python train.py --qk_norm=false --bias="none" --optimizer="adamw" --schedule="wsd" --batch_tokens=262144
MLP neurons of a small language model. Each row is named by its layer, matrix (down: output weights) and neuron, and shows model dimensions 533-628. Each number is 128 + 24 x the weight over its row's rms, rounded and kept within 0 to 255. Numbers have three digits each. A neuron's up and down rows have the sign that makes its largest values positive.
A block is one neuron, or neurons of one layer that tend to fire together. After each block is what it responds to, as a language model described it from the Wikipedia text at the highest values.

L4.down268:162166125146101117110097109123106123150117154115140136137132141106106135162104136138166178155117130144113138120168143136111145097112067139151136093107127082123132145117121132179119144092068128111101113167135103179158129186067130137132139144140115169125136102135107121121088133178124136119
L4.down766:147171160117145122163152162120140149141142176116166141148167158152126101106148092082147130162110116159152204109126108124166134112147144121121143147124124141118116165136177097139138123119108124142126163129162110170111125125099149160083152116117111101144149123078130087127148132173118137144
L4.down777:113147122114083117142153153127171100153092102093137141146146128117132151105129112141129126118144132157123128119145113119174118144129106149106150174093119139121094138148116114115140140105113142131161119145132100163116188179119137114141118150124068140091141120159152175097171135108119133110
L4.down779:175136136040148130148117131124088127140131127128145112084116126124131129111090069143142166119132074125112156104114126167146144099098111113079136133133141097161084145144082133131123154112155114128144131185181097106111112118086133139142182134171045148140152132144135140162152124166127100127
Description: Verb-governed prepositions. Prepositions or complementizers a preceding verb, adjective or noun requires, such as impressed by, opposition to, concluded that, retired from; sometimes verb suffixes.

L2.down791:148126149084095153138108162120101158120131083139150109085147092141167094155124133132118051124144113119157139116102114115120132162105140153120099131125156128115131104147133130179107082140123122121091113154176137152127118152132133158134156124109125132070181117092152096125126119100116127126
Description: Conjunction after list comma. Conjunctions right after a comma that close or extend a list or clause, mostly the final "and" of a series (", and Blastomonas"), also ", while", ", but", ", with".

L4.down419:083143145114144119134152099126153119163118162096174143132113112156083128094096120096159108152113077151121179100164151114103083106115149114121107126138112120160106153140097104115162123116115158108152137115117128126144157141123111109156127138110111110142155130161165123141190099140159104101
L4.down495:103157131115130134157155113114150147108170129140131098103111134068143105106137149114134092159069164131111171120120116096109152158118128122138132131118111139145139129107153139149144104123089108084107120105139124115117158121138101122135152125130146130148194090152089124098127138124118111119
L4.down519:117118166082149140121145132128086160135097144146132138125136094178158099096107117123144126137143127114137180129128195055145115147116130146145101138129151132157140120111139114103169101124141096144150170139104159115133117123162133103129107146097101109098116168095116116139140150157145113130
L4.down1197:105096133022118145153117135147106153136101158125148130128153161130121129098089095129187108114159146106117105173132148109154118120123146118126150097144167115130102143126137125119095126112134131131138117128144151123146059117172130160145112098125062107110118161159094152133143122108083099119
Description: Word after "the". Fires on the first noun or word piece right after "the"/"The", often the opening of a title or name, e.g. The City, Eastern Conference.

L4.down39:081112129085156172132128129126145155103138105155143119128166128099099166108110112154104150154140125111169147124123182150138154127160125107129118139153104155128149079125083118126119168141099117125108095117117152157153144163126115135114158129142133164141123162136134136145113112090165183121
L4.down372:133121113055124116117139105093117120121127129113077095145126113165144141117135115161142128119135122130110141129048130147151156096141131147101077142096087150136099133133170104108135139118103153113093112128115119153119119131115142141112098102161125144150083106117141107109127129154147133096
L4.down557:089132145140116174133132147149164146116129128137132158133185118136160124122086108149095160128143109109140136161146144133129100134109139141131137120203067105098139125154107102131161160128131111118102115118114163116156126169141148135111160114107117151153130151105104138137102124119143154117
L4.down585:108129127111144102147117127154092103074144095114087081142131147128122150085127096124090139145130143092105084163074126096106157136111158106128103057153102129119126117150114106098129134114100114115132088139147119078113109115103125140105115132138126142128167112104126108136080149094089121093
Description: Name-completing word pieces. Closing pieces of Latin genus names in species lists (Con-us, Liat-ris, Ed-esia) and of first names opening bios (Ed-gar, J-uan); also the pipe after table row numbers.

L3.down12:130148138058164146116092116089131122127104138076140145162138116158134096119154115127118133131105134134128138120148254186139143157145132130141108120129091156113068098153121145107119164161108130121111141118126115093127168128139084137132094111110058140133119133093142131106132120121113105097
L3.down77:127149139000080154127150144091171140117135158109149161117123134181147086134128140128189143186119091138152168153135248143113117119113071167163156095106137113103100153118120095125149122125124128128153125154119124119104137136048134142099136142139082120095102107108144115146133077112132147109
L3.down958:141142093078118073124101113169134092132115180116142112160124117142148111159144154136104171129113098098128153159168146112157112109138081105118153115127147156152127121126142146171135105105127126106126128113146182105154170176100145127107152091131016154148145131099108145115150112102099095144
L3.down1179:099150129046123168118119119110108111113102121130137142120134120112127099112123196132132158147114096135145122128114179109146125114114115107134156161171110111139131141121127133177119132125124118147142150076086144146125140163143143099108141144147078122120143093161090179113142158109085122118
Description: Clause-introducing "that". Mostly "that" opening a complement clause after reporting verbs like says, reveals, claimed, suggests; also list dashes, table pipes, and "However,".

L4.down62:113138113219120169103182156149109134134090126140107156140087137139127086108139129112137104103106142133136157123122032112103106148093148187118135114123098105072110163145109105155187098148094117099120116122157133156133113092141132097143091138117172169110117145164127106114148121093083139105
L4.down80:141101114107138136158138154143112099125165082108106107102124104130103177124161080135121081116129130174164076156130194139150110152128130128100099125154125098136118162142127126139115149075111110126148093127146071093131103084119102194145123091169128121101166119144133168169113124111142163126
L4.down140:153124128080144145133113133114105082124156093136127128118139102135144113117200090133099105125101086129137169137145163114131110118114130084125123124126151106160106153104139122159148089109118149124129171149172102105098139116140142107127116108123149135152132106098100147117101115158138138126
L4.down1161:137126128197113163135121143090113175126143117138051100096134157127136126117092146121124142118136153122098140066122061089148130139088121137148137141114116148168151136131143158166126107143138157086139101090139119088156103122075139128144179137148175145136155088120112146128107143143194090146
Description: Word "as". The word "as" in its many uses, mostly roles and capacities (served as, released as a single), plus "as well as" and "as a result".

L4.down121:113129103100133113181139117098101079127104183147114157132160124137112138091104151144144163135117111117119101144109111135128112113104110148100115084126147124108157127114095132108099105122151087140141091113154146146158131157134108128136136076093089154132141157137123157084143126084158121102
L4.down568:126126151110127122134140151104155148188142123085162129131107105115099143086125128112167128153145164121110130135130134143127111155120134127115110147143133149131132140165092153115152087108159104110159078138089094135121139108134106122157143152138079095118140140147114146113155120099140117167
L4.down581:145159141066124108142169151135167165145136159126130104130079123121126114118117139161142193093145108116133093129099166100125120141143159134148096135150169127111137168153096125076141130092110143130102139095141148145120097152133112124121137100109053123135190148099112159128112121087128112097
L4.down589:140110178108134141100126137101139153164129127128119122186132161128122086128068135146109129163146125127137096064136113106162105128121128134128106156092096100139161100141133109088118137188093148106151132131131109112151081151114101160128094104132109165138130163100112135092103100119144144126
Description: Closing heading equals signs. Closing == or === marks that end a Wikipedia section heading, such as ===Year-end charts===, ==Family==, and ===Retirement===; weaker on ", and" joining clauses or a colon before a quote.

L2.down90:097080150098124161103118162115090111144109148172184134115111151123103124113157142130170118095152103158156140136137082150102118081155141136121118129124139112142116144150107105116158143079122084135142074163128126136120130167150122149154098172132185163144130123118104113096107130101133159133
Description: Word-initial fragments after breaks. First piece of a word split into several tokens, usually a capital letter opening a line, parenthesis or quote, as in H(ampson), Y(unho), X(avier).

L3.down370:132116146092122138118112135089186123077106075113096116135087112130105122115139137155123149094125158149124113137141147137187149149075123182155109132131083163136116112144133137134096169156087162100069107121136127097103125186148144143138127100101069122107122161100098114121138145151141125157
L3.down433:131120094015137101152103134109141122134117123118083089137104135102090114182125152113153157117108076125111115113150209122154083096099109065120112124111099130105159097126097185138132110115102116085117111116159148116114084156116094119147119097123039131130163149144132105102157154104106105137
L3.down710:155143138040178116145130115175132148115168105142112102087116129113162059117136178145157146149106165125165124112141182121128123131111120080135162097150168133108157127119130132113126131108132117130116099139098138129138105154082126147124175140127054127104125150046168098148139153120120110113
L3.down1115:115125093068108080175120110149136120171108115102150157124101126150129114063149116158119132080117131087158151105193163112115105155165091117094133118133143141137160122118131131153165142127167184124127112137080165142163178167106121112103148088128084114116115140092125179141105126118128128118
Description: Comma after introductory phrase. Commas closing a sentence-opening adverbial phrase before the main clause, as in "During this time,", "On July 24, 2020,", "However,", "As a result,".

L2.down1079:140118092013135118153092161120073108129162106091111130146140106134151101122135120127104138152125128099100127121180221129067091091106128120093146113122158164131110179116093153138135157113121158104112113147158162138157066149130110126144124148108035139135155136104097149107123130096149090138
Description: Comma after introductory phrase. Commas that close a sentence-opening adverbial or subordinate clause just before the main clause, e.g. After the gathering, / In 2014, / Although the advance seemed slow,.

L3.down120:113155141025126137121117114128120135097121136140121145175120117147099140099113101119115092147119124135113150146146222145109131105172167135117161164140121084139127132146150147086151120078096123116158154134176157153144142110152113126121130136134066154130165156149115133120149157152146146118
L3.down461:135104146193105106112137150138143070106098169139126156162123124136090121115110122134146179151148079151118154148081066141125129113114147145128114057127163125135158112122137121103129113083164094122148102130156156133168120135147124122112112128111180085120115104129169148106148129098119118098
L3.down652:132123124168120075143160108122160154127120175166150140127107147136129123161095099125143102158124122116128131141106147104110152126124151144124124142113083113114112145117124119113129126144141144137150148144133095159138140124143168127089137135139164113099112161146140186140107144150118177114
L3.down982:174093130091147099113105151149105115099120130075095182129128109116145148089089132141110120142104115087180145083142141110154103132130092166092071131141122155145121141106107143141162159121105191130113137145127115127118140090097145147116116096138095175114131141167132115142110133091179097138
Description: Words after a determiner. The word right after "the" or "a" that opens a noun phrase, strongest for "other" in the other one, also same, most, hyphens.

L3.down201:101118162065131127145111139106080104120143128132056118115160126085096189149103122141124137112152098098143142097111139129137099107173157094117140112141097159139112118105155080152158116143148175142111131156152128115077131155106121123129143125124063113128103126117156111083125105130124090146
L3.down517:116149125175113133128116117142138119126138128148125117120177125163137174145197116124123154088145169121145132123103019112150104135149152151107060068117128117160136146101146166130110083128134125147137127117123125099085128142121119103147122084127125109105132131116138121126164129145146123150
L3.down932:105144147000167096139160099155127135116139159113130096134120141133141170101124107152129157145156147123119162130173203107112129080128153093095102100124125102140140147113147121124135154117107131118115137177124148123087124139124147155134135122109050125100161119128098138133138105142129140110
L3.down1003:097095162087112086101130134134115137137139135150117097156135118134116131117084106135116105132175137127112182139129138141113164103153149128085124134136161178126131174138155134115168116104090114114085142158157087158120138151146139117141192140139091154171190120132137112123134130132141122101
Description: Start of personal names. First token or word piece of a name at a line start or table cell, mostly biography openers: Juan, Mandeep, Stan(ley), Stuart, Dave.

L3.down415:104139110179123170117150100138154134108166172120133138135110147110090130151152151134127117120126167179162096096173068143132103145149133140105117094106134156101138123121108094112103141089166091139111116175121147086108137154149141150167133152080170134081150121160143157128100149119125180103
L3.down669:126128128136155122119126104104142161095143098125137098109132137107135149138159118117112122078151143081162154139131093160125141120122130133076117106135116105081134105115152125111126082161119100109168118157096137118093122083130108110111072111145130123138152087122117080148135140147139130158
L3.down732:116110138153162103138118099109107141067141128085122090092139165119148138099171120118137106097149156123127164116180093168113113140178129133078142131154131127130143088169137124097113123124103141115158130122099130082141147100136134154107137166145173108119190115111123060138199131167144155166
L3.down1148:122138115135143095122121100174140155118135094130119107116157155116154111080152140140132146151160199112127128121141121212105123113153098115141129094103143080185189134152120139108106080105122154115139110118139188131138131117087097124133121152118148120092148080112120097154173150107178105091
Description: Name pieces and list separators. Mid-word pieces of unusual proper names (Ar|évalo, Carv|aj|al, Mao Z|ed|ong) and separators inside tables or lists (" |", ")", " and" joining items).

L2.down458:119128117096109108143116108152122078089173111129145129087143102172154061154140135128149123083103129119113114139154183061134157130119120128122182130162095119100128146137115200146152086099142143097122115136069131114159115132176093129136121122111074140137115114105102128103137136086161086110
Description: Role and descriptor nouns. Common nouns and adjectives that name a person's role or a category, often after a nationality or article in biographies and lists, such as songwriter, representative, composer, other.

L2.down924:125123125045100107161128147160134133094152118145145129143128124094143129133103137089104130116099126098120141167145192118122092119138143123141124157120104130137096120141103126115109133149097133101132137157131142119124124185127084144096129133147039139141113136115124129118136162115136145120
Description: Complementizer "that" and "place". Mostly "that" after reporting verbs (announced that, claimed that, found that), plus "place" as in takes place or 1st place, and commas after dates.

L3.down285:177132152110108138081144147121136134141150166097114108128151132116151126141135093155116136130160123130108134133084156134098080129093128108122119131137112107094092178103095113166106164147077147084141174134115128148145154129115081140122121106154106105128166108132124147141118137108163114123
L3.down1010:119156140009055110159151101121150112119137127110143138144122138117118089139155135122159144122127120144172121115165190155209148111159104092135108139114125141149136133134142139134129134119117134129145095145134139132122141171145109114118154106159060144178145163142090121154098113092136083130
L3.down1128:122152130043115140159126115131109130149150146116097162122092111129176082109148132125118182142112127083143167058092176154135123115117086114117113097131126158113118145152162131153116144147108137125156127152153113115118158185150100140143154137118034174117136148118084113101125157112140095110
L3.down1146:152114176065102119131110122142117152126098152107148128130113119132184122125173090141167140105131144143159102100161152173135126147180105117140123097137127169130117178136082143145155130072115154117105067168152152126108141139134115128154115109123098141147098109141132167100109154140111091136
Description: Clause-linking words after commas. Connectives that open a new clause or phrase right after a comma or period, such as as, since, while, with, but, However.

L2.down849:103180105042118171143139093100127143139137150126110108117155157143116126126100142114130160155097144147120111108120179122097116119152122133119065138123166093117123116125169096109080139128116187152132138128072126114132124081119149095137138147158102137124113126132120128128116140104116106141
Description: Range and list connectors. Connectors like and, to, & linking two items, strongest between numbers or dates in ranges (from 18 to 21, between 5 and 12, 2008 and 2009); also name lists.